{"n_layer": 9, "d_model": 768, "n_head": 12, "n_kv_head": 12, "head_dim": 64, "d_mlp": 3072, "vocab_size": 10123, "activation": "tanh_gelu", "norm": "layernorm", "norm_place": "pre", "norm_eps": 1e-06, "positions": "learned", "qk_norm": true, "attn_scale": 0.125, "bias": "all", "tie_embeddings": true, "parallel_block": false, "init": "normal", "init_std_qkv": 0.0251, "init_std_o": 0.00593, "init_std_up": 0.0251, "init_std_down": 0.00593, "optimizer": "adamw", "lr": 0.000708, "lr_mult_up": 0.639, "beta1": 0.9, "beta2": 0.98, "lr_head": 0.00326, "grad_clip": 1.0, "warmup_steps": 298, "schedule": "wsd", "decay_fraction": 0.863, "decay_shape": "linear", "final_lr_fraction": 0.0, "batch_tokens": 65536, "seq_len": 512, "doc_mask": true, "train_tokens": 968400000, "steps": 14777, "dataset": "wikipedia_en"}
MLP neurons of a small language model. Each row is named by its layer, matrix (up: input weights; down: output weights) and neuron, and shows model dimensions 656-751. Each number is 128 + 32 x the weight over its row's rms, rounded and kept within 0 to 255. Numbers have three digits each.
After each neuron's rows, "fires after" lists the tokens most often just before its 100 highest values on Wikipedia text that the model never trained on.

L3.up3055:107135169141148124112119070159142233148149092122168113112152172093113108143170058135037108059119126075207111162100147142166147118104127126107105113103193126139097155143119098182097116107098168152148168119131125128098179143118082189127170209176089141065148132141067023157116118136127156110
L3.down3055:151134121098125103118108087115119149146138175172070140173167115140096115173088130144157084121089175131127121130165177153049141105176166156119141137114161104148153116089116054114129099150149134148204118121135117143164087110117126084163207107094098138140100145103109115098091155154092178129
fires after: "\n", " (", " |", "|"

L3.up2042:080113161093125130143140110155162179098168118149126114110144128107163152124139128138088142082169124129095125107133124113109130115108155119109090139110167121139129100078133123115143165164172163126037137164152100108145113178111042137127107124159138148092164102139089066165123072099139115126
L3.down2042:121172161147133111047137114152121120083182100138124101177159130121125067134158166172148148165121161099192159059125090087064145096155103166076189114107112108123161053177141125111161074169141140132181151149099146118148110097105131121115079147107125134117122140132176140096154131138139139093
fires after: "\n", ",", " United", " =", " (", "″"

L3.up1882:084140131097127087100127156120102128098171092117120096146139126149100222125157135100157154118106208121136136160145107111131079138133081140159103129163117187092106125155148104137104147135115087174072097151108120172140135199102137166052142137158084156177079096125134133114123187140100166133
L3.down1882:168109118150132177138121095147172137157092131142151145061158136078150105137105102138091148067075072124151156159142195126114069098116145142111113105157087128140135085129084204097092165157111091136121132158098135112128118105131123090149102135134216107161122159143107153106101141112175193092
fires after: " ", "1", "0", "."

L3.up1994:102104090153123175164101173148093157144147139094114108138148099111122135137125129127132135133123080097141143146122154038103130061128143121132140159057060123076129129144161161113125100143155097153108116104150139109103118156109109100093187132186127137075156136174086116133146123094176157086
L3.down1994:154146125090151076160121096168133121091141108139149165094162089127144140103125168106096145087133128168154133111127140172195111152133131187088136127148156117110125093135141116098136085140151139099133090111155128099094144111163074150089094086162114129089182133130101067216139146168098128237
fires after: ".", " .", "°"

L3.up2498:061123124107123126195129177189177147117153152137089107086113143151181120078157106128133088114128133142138079183119128091134130108124152150087117138105112149112152114108108090105037088150098097156121107105104145119169067147126065125116100133185123132100183123133109128170108162060091177148
L3.down2498:164134124140222096106143089132134100147102103145153123147110155155124127168141129155141132097176126154029171202113105105151170144128119155165031128109096138115083113165178099117177135098112155154104161161160123131126102131158139091190119124114159103084127126118124153164188190195145091116
fires after: ",", " and", " Al"

L3.up1775:161080094128061163111126112133098089097140106131105126114146109164095139151109196118167164105125117079110141139122159115150125090153155121101149151082117183135116136028120172165134150150165138132131081144093082098144088154131122117145102109158059164115102101103178115091188169097144119138
L3.down1775:124114176197159119127145112162115124135108140115141164146187155106160166165181090162092179096094073084136153154171135104097120171178134131069180077146139139157135135157157114116145191171138111084136107087127115059109122102140084097176198115101131146102164141155093149113154176147146150085
fires after: ".", "7", "2", "1", "|---|---|---|---"

L3.up1118:097125101092063145148161123096106068142148091142129145114119136103158163169164149133121122174133127118111154137127124100108101047156169154158103165099078134059093071152114134121107146177149107115082181151141115166132107176086110110087082129140129143138170115152172112104156126103137157072
L3.down1118:096142139132163099162101140119065082210109143094116148125187090152146098079098098156119125101113076122132126143148092059106084217128146076143140077187137145063109141180126108113081168138128138136089113119098072111105089124171072110131106102129134078108111079106096127121144124130109150143
fires after: ".", " .", "-", " GP", "1"

L3.up2760:125140132110110220144138124121070104142114095156117124152151123113182134161111180155116152168157147102143151076126154118113175075140129108116115113129086162097152141133109149108134146172135157145072067127146096111107063179104092151120123117076127142139115107193128191125139145103129136122
L3.down2760:104112152166171075142104164170034131141150108107170110155128119117139089149135073139147126085125193125143078133194096124083124143156130118126127069094182106088169141151082110096127097116162171159088165155107113134085158135132112106105138126081188081084124094151082132090126122189120130123
fires after: ".", "-", " .", "1", "H"

L3.up2557:137102163131117141114066122119161072128150163140123082105119117100138176133110163108100197127167090171130135106163086068102061146178130163121089112085123123119126116143178166072144103154154139191134132139123128139163126149165114147103194151134104138072125089125142122138117132101150157161
L3.down2557:125125135148114152141147088157156152125105094116164156104103132085130056081190145140087129179144131153146153179096097094138125146125106116107063141134149123118111138143171091153186157124118147146101113146111107148104117157126124088082119113128175201144141073133128076134132076138136061135
fires after: " |", "sq", "mi", " the", " %"

L3.up2547:130120118082142178130187103189120122121095173136136145128135161094156140106140181094085126137093173154173140158146083129097169110144145160158132109078152169114135167098131132156138126150139119112093142137189128176168073121172121132141101126119085147120104055165141116142165092154103090117
L3.down2547:076102125097172177063093133107128115143137140066161139166083108161127168100116060126166156138131085119136116146142107109131125139152150168173182138174119118102101142121126132167142159098100172108114164160170123135046120120133136125131149169161088161080103086123083094140148131085173082117
fires after: "\n", "-", "1"

L3.up1159:135153113152148146158117135150156130176073136141117121143098123158139097087058139095112086092155117146115164125153100125108119152154147154146128086091144160178076159122173190125169157148103110162108127158189154145181111131121161140127124127175114126104128135165132114102176084113122149131
L3.down1159:117083165099114109138146090121146093097113122106109151039135068145160120070142113148085093156119113104102082071049129155169104141114156151045149180131139165155150138102089114122174139153150075117116114133188149191161143166142160054114111095110088212127182122156122104116169134107081163080
fires after: " |", " %", "s", " Goals"

L3.up546:107104132097111144152094120096161140157148125142097107151081101098132086127093130080087099136116157159118164093148143178182118055154146102171053121090163127100137107136110156124127109098099087161127119152113172107183134126060134130172103154200073126192135104140174068046085102156155133081
L3.down546:100143125174176152107115113133151106071143101135167121135118097149151109099175141169143145112174130095156096143139107152151111163127163146188122115118137123106132154138134169065168159097115116126079178110146113134135127152164100103144130147146202126065102134147094131183192092178099100151
fires after: ",", " ", " ("